config.toml
norm = "rmsnorm"
attn_scale = 0.125
bias = "none"
tie_word_embeddings = false
beta1 = 0.95
schedule = "wsd"
MLP neurons of a small language model. Each row is named by its layer, matrix (up: input weights; down: output weights) and neuron, and shows model dimensions 144-271. Each number is 500 + 25 x the weight over its row's rms, rounded and kept within 0 to 999. Numbers have three digits each.
After each neuron's rows, "fires on" lists the tokens most often at its 100 highest values on Wikipedia text that the model never trained on; "fires before" lists the tokens most often just after its 100 highest values on Wikipedia text that the model never trained on.

L8.up2513:528531530530517490493481514480495524463549523467492510498503454511508491522485514515491530483519473449493470499536474479481501521561527508505486504485497475489510435509512495439496531485429528502498526489498496488486466524468514469521441464491543484477544553478487529488476466479488499542509515506510485536480484468512473513564482519515490511520476479508519507516486507482500494519451
L8.down2513:521484470539505530504496484550439514488498489556483536479503527502502497529484511515490512518524569493446449450532499520513503501489495532489497522483480498489480470476479510504521511511507497527500472462478491417484521526505480488501543475498492528512490514513549519492499455524489517496512474483513499486549521494458492480516511499533505482496491469477502461503483544500526512494493
fires on: " |"
fires before: " ", " |", " —", " Cent"

L8.up2243:503492472504517480488477515505474515463506470492473458483527504500530531465480506510516483496511515473474503499486463549459505439500472523538479544507522471513471490474497493494518519474513520529508458546496438479513502524514515505499537497462474495500472503525506533506479485454494479460492523549513486510532464516505528539529502511528518471547486458513527471490475520459514464553526
L8.down2243:462502470483465469500483509496511458503516460498474542483537513469501462473494530528444509518503458463459536501500466476527448505472507523536477487498477535452488484529533476482519505507490472478457454485530517473504508478481510519472498540489490502512531529534517487517527503468482542516493493513524489506479517502521490546521504504538540480527494497495514484536510485517527488544521
fires on: " |", "-", "–", "am"
fires before: " ", "era"

L8.up705:488511489514536471479585561520486558528520519486531544528500506530503456512509490502481505498508482486478515461468484488501512474507514526473496500503499504513509525528515507531541462559517532496522492508476506556450507518500508501519500505465507485469505521471498478487504485517498482504523508526497515550539498454479460538483461486511487519546501479465484502511469518476475516525485
L8.down705:523483548500482521526513477505531471474536474486514502501487503490537504505512476492524547510500513489462499506506483489491487512493496511476533511499521468508525513509493487515480534522540489514514492486469509512476485465486515509515495518498514494476478528523519444491475535497482566519516472484530503489456474536505464510503555498503512485519480461526458509488494482499501481494513
fires on: " |", " |\n", ";"
fires before: " ", " +", " −", " Private"

L8.up12:535509504515508534479513488500489517501492493500590487520469520528478532530494492480505499525491522466509496507516490503484526526481536486466534512503499488482500476522515532526515517510536512494512506493494511505485490515535465484445501498551511534448513544487500520494514505515520468472492511484529505495518507488462535533506492536519524471496487488432498518516507510527495440524480
L8.down12:464531483446488479521498539493473538481511450500472522518532529512504481472499494513521488518498482521499470498502521484570506513488481481519474523496434502518531481491486506481489506502499535543523456484477479503527524545490506510511509456498539492478462499467525529513521492495470520494537506493478488463493481480514460525547474529514518516515536506451525499556530484461511462477477
fires on: ":"
fires before: " ", " UTC", " for", ","

L8.up2260:506492481544515460506518489468542450488510536511486514528510493538556480490494483490485467517496481512518486497518501504483507482509522472508500497484517522471508518473504490490473510494469508500510482496511473471507517545542491541535492519498508491474512496498511529518467502505496512530467517487472525506545509501503467531515516489505539492531456477467491462556473478485491461496488
L8.down2260:509452540470498501518492497506544479533475508489481504492472461524486466520505538457504494494514494554472486473480529480505503504501475498462498484503470497433514510496547544490524494444458527474504468539471496513473491503533530515496538529502468518508520489546490456478536536512465480462566525504502537495513480484508485520491524504519499532501498523514545514525466497483504492502476
fires on: "0", " United", "198", " part"
fires before: "s", " of", "0", " States"

L8.up1515:524501480473490480501503470494541442513501506514498485521488525507484454500528500456500518527511512492509501453533487529485479496476475510533503500471478448521509495460520500502500479537514491527498452481569457479513536533520509524514475495456473466517530522487507493500491524484503513454534528461505455471508513471522500495511503532502536526490462534539493459445467476481540476503458
L8.down1515:474504485499494507468515460477501522484510486537509477484453488532487485488495489470496554503514494503469491511513513529470530508486491480487492559494511526490527538529510514483504515488494482533527492479506512522487486558506510491458522498519513525479489536487521493531501503493537472472513500522495481499552507541486531479474494460504506506469526501481532495515500504533459469485483
fires on: "0", " ", " (", "198", "–", "201"
fires before: "s", "0", "202"

L8.up1926:532537559520483474513464517518482507481540484483516527496483514482547499505497503482491533490516460485471541471524465499486474497538477494517535504480522468495502498500474511533534515511475533513472524516465485538524512498504486518515483491499538492502525466516471511507486498476511543520488501496526483512524561471491461468495500492548521471514516481518484486538504506464534505514481
L8.down1926:498467461488448485541494475522510483502532514471517529507517479513496484496478520504494512534553503502481484493476526477473513493485485510500491489487506484496553439531464409496478471499530500470488485517486499494523511480512476487506458432487499515490535501477541486485520510524458464508538532486521488568467472487509483512501481471530480477506527490523507495511482473546507484520503
fires on: " |", " "
fires before: " ", " |\n"

L8.up1760:519494490456512436510525543512506502525493519496538504503509470507499486490531498482473522499483484534442485481464502489456474484543471465523513519523503467500511510516482501485513469483474490502507504465511499518529541496517504494504495490491509502467516465532523524491516525508514445453484500462487505499541505496499511496524470479463455504511507524497515535532510492498516512502534
L8.down1760:461481488519518511532445529503534509494511481511506511491486477517472513512493493478515493533500456478482495463494524491465478472524481522458505490500475512514515509474490504530475491512480491502460511488498481496504521479484483523475505473516482484520500510482475468482549495536511474485517455490498472453501455449534442539505540494499526490490478472550492482522526512504538507500500
fires on: " |", ";", "ir"
fires before: " "

L8.up1424:490530488477512460528499522496461475490480502473482515485500482465518422552515478546453546543504490480516495530467506483485504514535523518514509528526560486526487513516500470487503447491503459473494500547482496539489478485487481444499495513480510450478472486449524485504509497520496460530453479474504487507523510497476525512465453495500486485496523478461547484442534503481463516497450
L8.down1424:477522482501538489544508495500486565523525494492496491544477483486502537454522472486528500471486510511453539558512465515508494539511453492503569471504553513565487520509506487468495533494531477510473504501484511489504529453566516486508478491504484503480487498542529489491501505501548487541502493461497476482463480567462493494509529530527505477551454462507476478528539530502499512479499
fires on: ")", " was", " also", "),", " well", ","
fires before: " was", " is", " as", " an", " Japanese"

L8.up1095:528463485504499500471547521474514511450540521497531478472511483567447503493525523509467500516549503502399479479538484470514552474528516496457524491525521531500500468524509504516515482499516534513499520475485483504474476528479500438490496502473494453519518474510514492492521507490529527507502552531520481510494486473483486506515510522511509497518501497521496519522474523500538496485438
L8.down1095:518467532475507515528508482509534529508470526525532480510533476475511520483535490506500497531531540518493509492488513513480447519502486491511465471548488477471492480477510533492488498444481453555482513461531455484485492494479555420508484490505520505494542537518436551487474525489504543501511496520460502452493520474461521501495500485473516521492477445480469474509513516458508481476537
fires on: " |\n", "|---|---|---|---|---|---|\n", "|---|---|---|---|---|\n", "|---|---|---|---|---|---|---|---|---|---|\n", "|---|---|---|---|---|---|---|\n", "\n"
fires before: "|", "|---|---|---|---|---|---|---|---|---|---|\n"

L8.up2241:513480518527536506505485524540436527494485488472483501513513528486520497491510500499535488492487453483467494474492536498491522479497512494486540502508531472552508535506515474506542490450459495512476522538466470516459490533532528484493535532513523487478519512505489512542476502515524451538468499483497508553528518481537527463487516470521514490509511507466466470463505550494472516513505
L8.down2241:499505505523529481447508535508479517493499498508486506476491524462519544535502501520478520517513521510487499465487497497440486502510522453525500539509510534471487505539495532490474498506497438502495512478483504480469484478478515465483497467494486495518442521500497482529468479453463525500503510482510459510461487502462527495526535475491529479492517522507456535528462444507479521521529
fires on: " |", " working", " worked", ","
fires before: " ", " ISBN", " at", " as"

L8.up1:484497481493483493509490487497530470482521462465463534541494470469523463476484516530531494511496500504488499479498508528464490522560550492515473552499528518514496507537518465472514528500445558536516497493511488479495530482518498509519480549476487535443506505513496475481496496487518526515519479493523502512527474469496514455503493478541515516508498528486511522534528466473523506498538
L8.down1:444450438485493478522485510473531483474545453503503473476528540513493496472500468465549475467537518507492515527455475521514501542496513464475504524491523518525485473501491487527485496466499488536533493500483459470532501485529524461523506475474466453493483516518530514467489477504479485503500500469504490458529477502507495486481524507513504504501522476465519487478491480491503470485499
fires on: " |", " |\n", "\n", ";", " March"
fires before: " ", "|", " Upload", "L"

L8.up2190:500532541525492474511513501503513479471491468478512460498506459521488506494499484496523500471516483453507500532498498487513528495505502497517527513489504520506468558509512515488488506515501517548479551520500479505457515450504474511544467462507486457516527502491506493461504498480489502448477550479517549474521496498524544451481485561469474502535490508457489482465529539547477488511507
L8.down2190:525466559489502511517505518489513516528502545470512552530491489550505462481486454497474512483458524531555489483489495504503491510503482524501489505501494542446526530509487480488519488571522503491477488511534457540479475512533524482505472522494535507510530524510476495520498516489528476508490521449554488539488509512477482519501528452519487461529551505522490482516506466451501490482497
fires on: " |", "1", "ed", ".;", ":\n"
fires before: " ", ".", " Swing", "-"

L8.up2388:494497567498491508528505507529543528506503459481500470489539472513500415512434529490502505524515463535503466512498469488517503544534482526531511494539501473466482509504509510458521476507501523557519547487502532510498519541499477495478483461528512508453498484503472502504512457506517495458483536486506496491544537498475505526495469486506494486503447490506478490469489496486481433464491
L8.down2388:521485503457443496480496523522500507553517479488466517487488461478486469465504544524485499481499516538519534465500521460513496501483509513479533475518556537499478501472489536527515489480504489484479531502486511504498508534506534453475546484520528500514495452499470511497525498437503475506452500465534486518478495493502486537454516465531526535529521512522515517491513516502518474500505
fires on: " |"
fires before: " "

L8.up1151:494510520520510479525531502544521514494477500504490509501506510531518487519478496480523481493501491554474499515487510508506532544521541492502488500533520549460501537467490516487499498487472531511488554477481475524472507488522454498489520480500521475474490547519498498487494479500506514548484556516473494536485484541486460461535480508517491487486472458496494507485505523484506489500510
L8.down1151:482504506444464481454476496475531464501510489474523497494485547450538521526517541516472510511505505483471510456508494496524532445536470518482485492456463488518482469525499491540493543553536465472473447465498482474445490503497509532521456499487504490516502476464503480499506556496506516493506512474498513514500471513510494547519531490534478453535524508532443521473467487546505468531506
fires on: " |"
fires before: " ", " Private", " Nominated", " United"